config.yaml
attn_scale: 0.177
parallel_block: false
init: "normal"
init_std_qkv: 0.0312
optimizer: "adamw"
final_lr_fraction: 0.1
train_tokens: 312800000
max_steps: 10581
MLP neurons of a small language model. Each row is named by its layer, matrix (down: output weights) and neuron, and shows model dimensions 112-207. Each number is 128 + 32 x the weight over its row's rms, rounded and kept within 0 to 255. Numbers have three digits each.
After each neuron's rows, "fires before" lists the tokens most often just after its 100 highest values on Wikipedia text that the model never trained on.

L4.down500:132109061209121081170126093212109149075103112140104153091168125081092124161160129149084155169168166097116057117167098116169102147119090173101123095138162129127159075117101074147123102166164088182148053092152130153083158137163157142174091082076102111138082168173155113123125138081104138052
fires before: " |", " |\n", ".m", ")", " ("

L5.down647:135141105088126179090072118127124087089136136120084190121098115161130196053115145144163132066102154124172170153084098171138103120152178139120173083111106123080105142125079135101126115157077108130120193154145155073159153111108119141139129114045126141122105144096169135137104175132134124167
fires before: " ", " |"

L4.down977:115049152114126164093111157127108129194128187116128195138111115163153120121096105098155097065157101112098111183100139129072113130112088122090187153202122116139109150139127171115208133094089130133082083070090178087094149139123141146147155129083114148167113125131131103200113128144109138124
fires before: " ", ")", " in", " first"

L4.down175:107156167108128133119153134094114168199096135118128157163166097131102076197127159131105146170067158139197107152115103119116094104117163134127073176138117131137140117124118086128091118041102215171147117127133128131097093058117122136148174154104120127137077187115165132142084134157161158149
fires before: " |", " (", " ", " /"

L7.down478:108132147116093150156145113115080182123130101101150086177163126194101113078160120058117081131113121128080096114117134086171173132141139138161162127198096107185142123136075098086123119154120082119168122100157103152128161060118067102113162112164168106090106054169060134124106154092100156118
fires before: " of"

L5.down81:089150150111077097140140111123102127176070116135119125148098141168162143136156123151118177107117133157105150054109077113158138110110128143144059122080129156156158152125100182125117111164128115146201142093121153114203130080214150096172149115158127124070083148169165118072125109132137135110
fires before: "|", " |", " \"", "-"

L4.down559:159149110198093095207085142095159109140133112091115146112117094121092113191129176106171114128111086149173089121107133167119154088080100083167138165136163141130107145208168124157130139070146164137066136127101156110111122112078126100104075097082196111171035137111102184176073196106135063055
fires before: " a", " an", " is", " was", " the", " |"

L4.down1148:154141143179175136153118094143120139209110101106147098126108155103066167150159123043144120185127098167115095144100156108152161128105111114202135087104126105148130125120128134095164139066168157123177144168110084161096123090136131107112122173115138109149147144127007146142076091175149110160
fires before: " |", " |\n", ":", " ("

L7.down221:125167084115087171074090099114126140200119156135128071119085098172043103106077133123130113077135086159117097146130129109177152132101127122082065138178087147097104109212145126138139138174203142126081060099163085127158131085143093104066117118160197168130114195121095158153144112132089122117
fires before: " ", " |", "."

L4.down141:105147150114099098097106159203115094149140127158179147147130095192137154154157103157116113146113070119159129143127116051105132154158155138146121127105188105172119165140142129121156103152074107106146163130130149133056108086095116154115088163121153123071094061134110161128083152115126163057
fires before: " |", " |\n", ";", "0"

L5.down288:116089100059122192148093112125120103110129082093129124078135140136175135129107115151115122052122174122101135147109122133118139125137114132096077105133188141192147055149108094083193148167077134147098159088130135098148094102122182091160123212146113168114118117173121093102138114118072137052
fires before: " |", " ", "18"

L4.down1205:138139157119104123123163214155125162173113140122179108182058139101120142166116161153127119101136090124154110199107201125127068123123140098143158097153143112145097140122081115126121125133139213116110145106119114161101070103087119099098144152119191129123060130091093117134111113112090141145
fires before: " |", " on", " ", " an", " by", " the"

L5.down317:093136171189071099215101089146199162144198141077128138106144082170091140135108129128151140153132113130154116109136133115098109081127138125169083148151143101106102132166173147196167154126149185099071147107079117098128144156144152095139163109078164132126081125100103176150095140190185176165
fires before: " a", " an", " Japanese", " is", " was", " the"

L5.down12:035175158138083145156150128110195139108105139126114189093138108113131132194128128142149161203196151100131127138178137082192150132134114138120118146179141134120046077136143076177131104135162089138115086146122126125129132088132107137125182099162148141165136157140150170164115197134140113137
fires before: " |", " –", "==\n\n", "\n", ":", "1"

L7.down1009:103150106168125131125114132172109102153138126092100191133118152125208168123108096100122107103114121152119168133153092085146114112145123137108144075102148135127134139068164154117111129074077169121109181078103119137165145095136151085129171142109152116185098126155146154134138114146151148065
fires before: "19", "20", "18"

L4.down1028:142130150145087155168083102118147172137138135075067061148089054157116146131126122131119135118126110084149114090101198156124136073131138160121093047112117128103085096176100147134105171189170177094108142081076132162111196087159098153114103140162139136114159164156176140138147186132085082138
fires before: "|", " by", " is", " was", " and"

L5.down508:104184137084097166136134185090125120172033140148205145106104145143154146096115165159088208194105114151154095129159091140143113083150159158118079128185150150159095109136149119100129125071142199135129157131124183169120164157106131145147215140144144113125125170130068109121096137155112153145
fires before: " ", "19", "20", " Sat", " |"

L5.down990:125162112105147129150202104098113134185176113123155132100113143102201100109157132086104162123109118135100106154112179114167143092124135146131143104158167131124078072162160116108178109178073142117124095116106094093162112156141158141155126179108183118106100114182129153108133166068124108118
fires before: " ", "20", "19", "5", "18", "21"

L5.down342:156131129119108117156128132091114170176136142137132100104146174114146099151075141094073135167168122046150158150129134138136186142145140092095127076129149136140134077151083136142142109130086165195152191143133113165149112076180170177101121108181147147147151092096097121064168161120127115103
fires before: " ", " \"", " |", " —", " The"

L7.down941:144161132158087105141143120110165109120112081217176080149108078174112113100139093151117189141138095080171099116105196153178161123128139088098117143146111128071041101114115179101188178142131116155158078179119123103124105164125103170066177161164091144119163070127203146162117118100103096202
fires before: "5", "7", "2", "1", "8", "0"

L7.down1021:111115143111158123143136134077081122163113145102145093168112092157070096135144171125104094124157042160126105097136099146167108109151116130081123103122126133117108145177072135154126157170189184107122127109148115128054126070125128099166145103108221142078187172116113148123106140193063116138
fires before: " |", " |\n"

L5.down802:113128129085145108140122094142054113130079162110128095100110122116122153119117132158077110128160101129084146113107130102097126153095109158125101092106124117093147143119105133065098129138071069125158075204146100129142180123159118161164146131052137131155138138077136105093133161143142084164
fires before: " |\n", " |", "0", "%", "19", "9"

L4.down603:161094139168147153160110176137117225075151103143111179114119126154161119142133086093077136149117143132146072126167153094092113140121138099114168146203100114102087109194133098156125097134069132149123085086077145082090146174141113111099167110112168136155116178112107132141124150117143108105
fires before: ")", "ER"

L5.down28:093132141103094122115128123119105133143106082104120078094077120204110156080176109129133147152085184136135150127133068075156139069170102140140044142176100166113134190125142153150098166093157162164116145078109126072155126082127117105138173130134206132148107130157178113189114160151110136176
fires before: "|", "-", " is", " |", " was", " "

L4.down653:080100106101115114138092147128088175134147111126130186119150184147093113097111158166106151117191119140139145145091117088157082138115106162128119130152175117169113071119090111174132100150102079154082141105118099150143078087139144135141157126129070138122074117106116090166138117149096106149
fires before: " |", " (", ")", " medal"

L5.down197:116136087106140144135091090143132069198136137116132126131071195126088137156144189136140094084131075122114168195089090145126102107149131108116203129143118131087185150111141082095176110096110148167060111084158110133105132126138151169105097104100062128187128132130073131134118085151152077137
fires before: " ", ",", ".", "20"

L7.down88:136089074093151123118113148080088151135100122125135137138135045140071111133205147140152145141172108063156104113101141136086122109157144157143093154173118098131169159151082113050085168148115100119122203113158080127108097117160146150107153183105146255147117113159173125130150186092142147107
fires before: " ", " |", "1", "3", ";"

L4.down1141:139167064105170114100146140167119071058127121114186177127085145154147141126093099108113157114129139185139121153115166147148141095119109084057112190106157084157083198125172137144177131112124114106090110105084126116078120133152124099137105190088150124111116053115171149141141096201141129103
fires before: " |", "0", " |\n\n", "1"

L4.down1048:117177056101136156192113159155137115122108160140142182145098145181122131124051119125107162090147111117166103182134121128180063102173194139148125116099115060067127119069138177119198122110111142198125138119166109141060130141132167151162121111151184157137088137158113103093097137194134070098
fires before: ",", ".", " he"

L4.down1156:162112130134106153170089111167121117085119124179116142083135117118154151096221095091080104138181135064098140127188125144135166115114095141097152076121105155169119064131123104135145155155065118118124120153096096074147085111138111115127093099096099140169206161105168110102116086134120035110
fires before: " ", "1", "5", "Z"

L5.down1092:133138121106095126107092124150148134176148091167113124151173134103117079073036100135145165097126140136135150128129155089105115111114131177137075194122106085124090134116186197154102154159095138136159163078114073182126113133174050166125112133185205142115108108084061127113169180119170113100
fires before: "|", " |", "ie", "2"

L4.down915:077158172161092114088109148173169149114083139181114184133220151104068161165103125103153163108072176093147093174122125104116143145098176153112073171095054131160084123137133178129107119121124137104110098110066134145110163146184106170093166080145104124161126147129101120118137136117060125112
fires before: "|", "–", "|---|---|---|---"

L7.down689:149157097148098134156130105160188139142123127098123179136093137128115097176132112170104107155149127137125114144128151121140100069096078151142096113102147161111185141097094122103142141145130204112110106114163142117137132083123094139143157133116054132197119137172142127107109131124139144106
fires before: " ", "ey"

L5.down336:121123112136153145131079136130114129192178169124069111070055085148133141144086157134155109074139166151131124145167084100139085150140113174186132149163144112113117127111179211115113147083134202139112140110162075069118138140158161108139154064124181151110080154140069137111079078171167138074
fires before: ",", ".", ".\n\n", ")", " |", " ("

L7.down1028:143127124065128124129104155183126084138144077202155121150132101070095098124146052160160155076132192153151096120104168102116137123156122073210128111112104112109108087143112064113092125165157079188083097138114140146056118127159065133129121135117107172105138151100226172136171113104082106154
fires before: "0", "5", "2", "8", "7", "3"

L4.down340:118149124131200100142093127144116140118109148121076147099061109114148069151078144025157103095152155129160152085141081055105100079145148142108120131146171117107063151179203130112187156115157182151170186127072091099136183080179179127141150163077123134139114088157111189128122122106145161172
fires before: " |", " |\n", " an", "U"

L5.down26:146129162156145148076137099142193115155158084148147145138140124054111155096059166143122208134099135164178142156096119108163100141157150151131092118123110124118105136163127147149186071143118193127078215099128081133125176105150114108155115115088154149096068116078098086123184100177138161098
fires before: " |", ")", " (", "\n"

L7.down900:136146122162098114092211065095109150134224107089104130130041117096133198079141103158183099122121097148113196104122198107137160096111130105137100135119114170127104126127174145125076130160207102174114120031077124132198143137116135146165150095126163132090086128127151097119160071145111120218
fires before: "|", "-", " "

L4.down1128:109000125110140114138131114131121134093121074138190137121158133124150143119137143143116110107096127105114139126138114140132123120113158092102158135124133155103109110140160127101149150089131137140124118149141172118119112171144117123133143163123131184145106170136126197157099107161140117185
fires before: " |", " |\n", "|", ")"

L4.down824:088074174144129097152123132101156185120105133157142140134174159142149154189135168075139106159134215127140082143160181098124106143152154097074185103141197125150101143156123099148175138138088137104100098147171110113091051090123100094123111159115113148115100183110189149102100149117141168106
fires before: " |", "==\n", ":", " ==\n", " "

L4.down386:146158134150117074150153155139149206148185146156076126101139142166139099099176064099148152137104144142175089104107182153151169142147131118101136199093054108193121111164125167191097145121128125102147117114029130147127150102113116101118142131144134114139177096107107119153140140100111106130
fires before: "|", "-", "|---|---|---|---"

L7.down1220:149138106083163126096135124110118124173136151126177151173097185137174125142072191099152149165128163163109146137109102103170172162116107152135105165100115195118153163132105139086148146106078148101142108076187135155206130139124118155152098099158119134104085179109140205116131179173158175134
fires before: "20", "19", "i", "ice"

L7.down40:122154120146052136135106154144163150084105120123093170114145150112105109097105109120162074168116164106097155140170047170146124113073112165086081130127176152078087149193123052122144127101151199176120112144091131134135174148104055158121087143129048131103106150121089111115143153104131095166
fires before: "19", " of", "ics", "20", "a", "ical"

L5.down901:104095120072165118109179199131139144123149146089166125136075118145172184116181139094112105058091192137087095161134206182130153136141143137143115137161106123145095069149170061119110091168151148090109126136173143127146116101128111164089112128105201183153132085124125156164084088146111121111
fires before: " ", "19", "16", "20", "3"

L4.down1220:150107107111120153083132132108068190116138137129145118086148129136155118106148112093138151111145134092141175103111133145106162060138113109121063127081126122158156139152095110105142164129084159093150205146047124084128127152217115134117164150206199136123169123103084113142146135135136125064
fires before: " ", " \"", " Mar", " M"

L7.down618:072106103136101095127107106107062085127163156105095093073152112106123191097111123171134109173149119151146150090169085134069157133154113145110124136161124105088188174141144134078119149093086090122044108107124066161092136133115110067182125172182068070167086128177159103143126126101087134117
fires before: " |", ")", " was", " (", "0"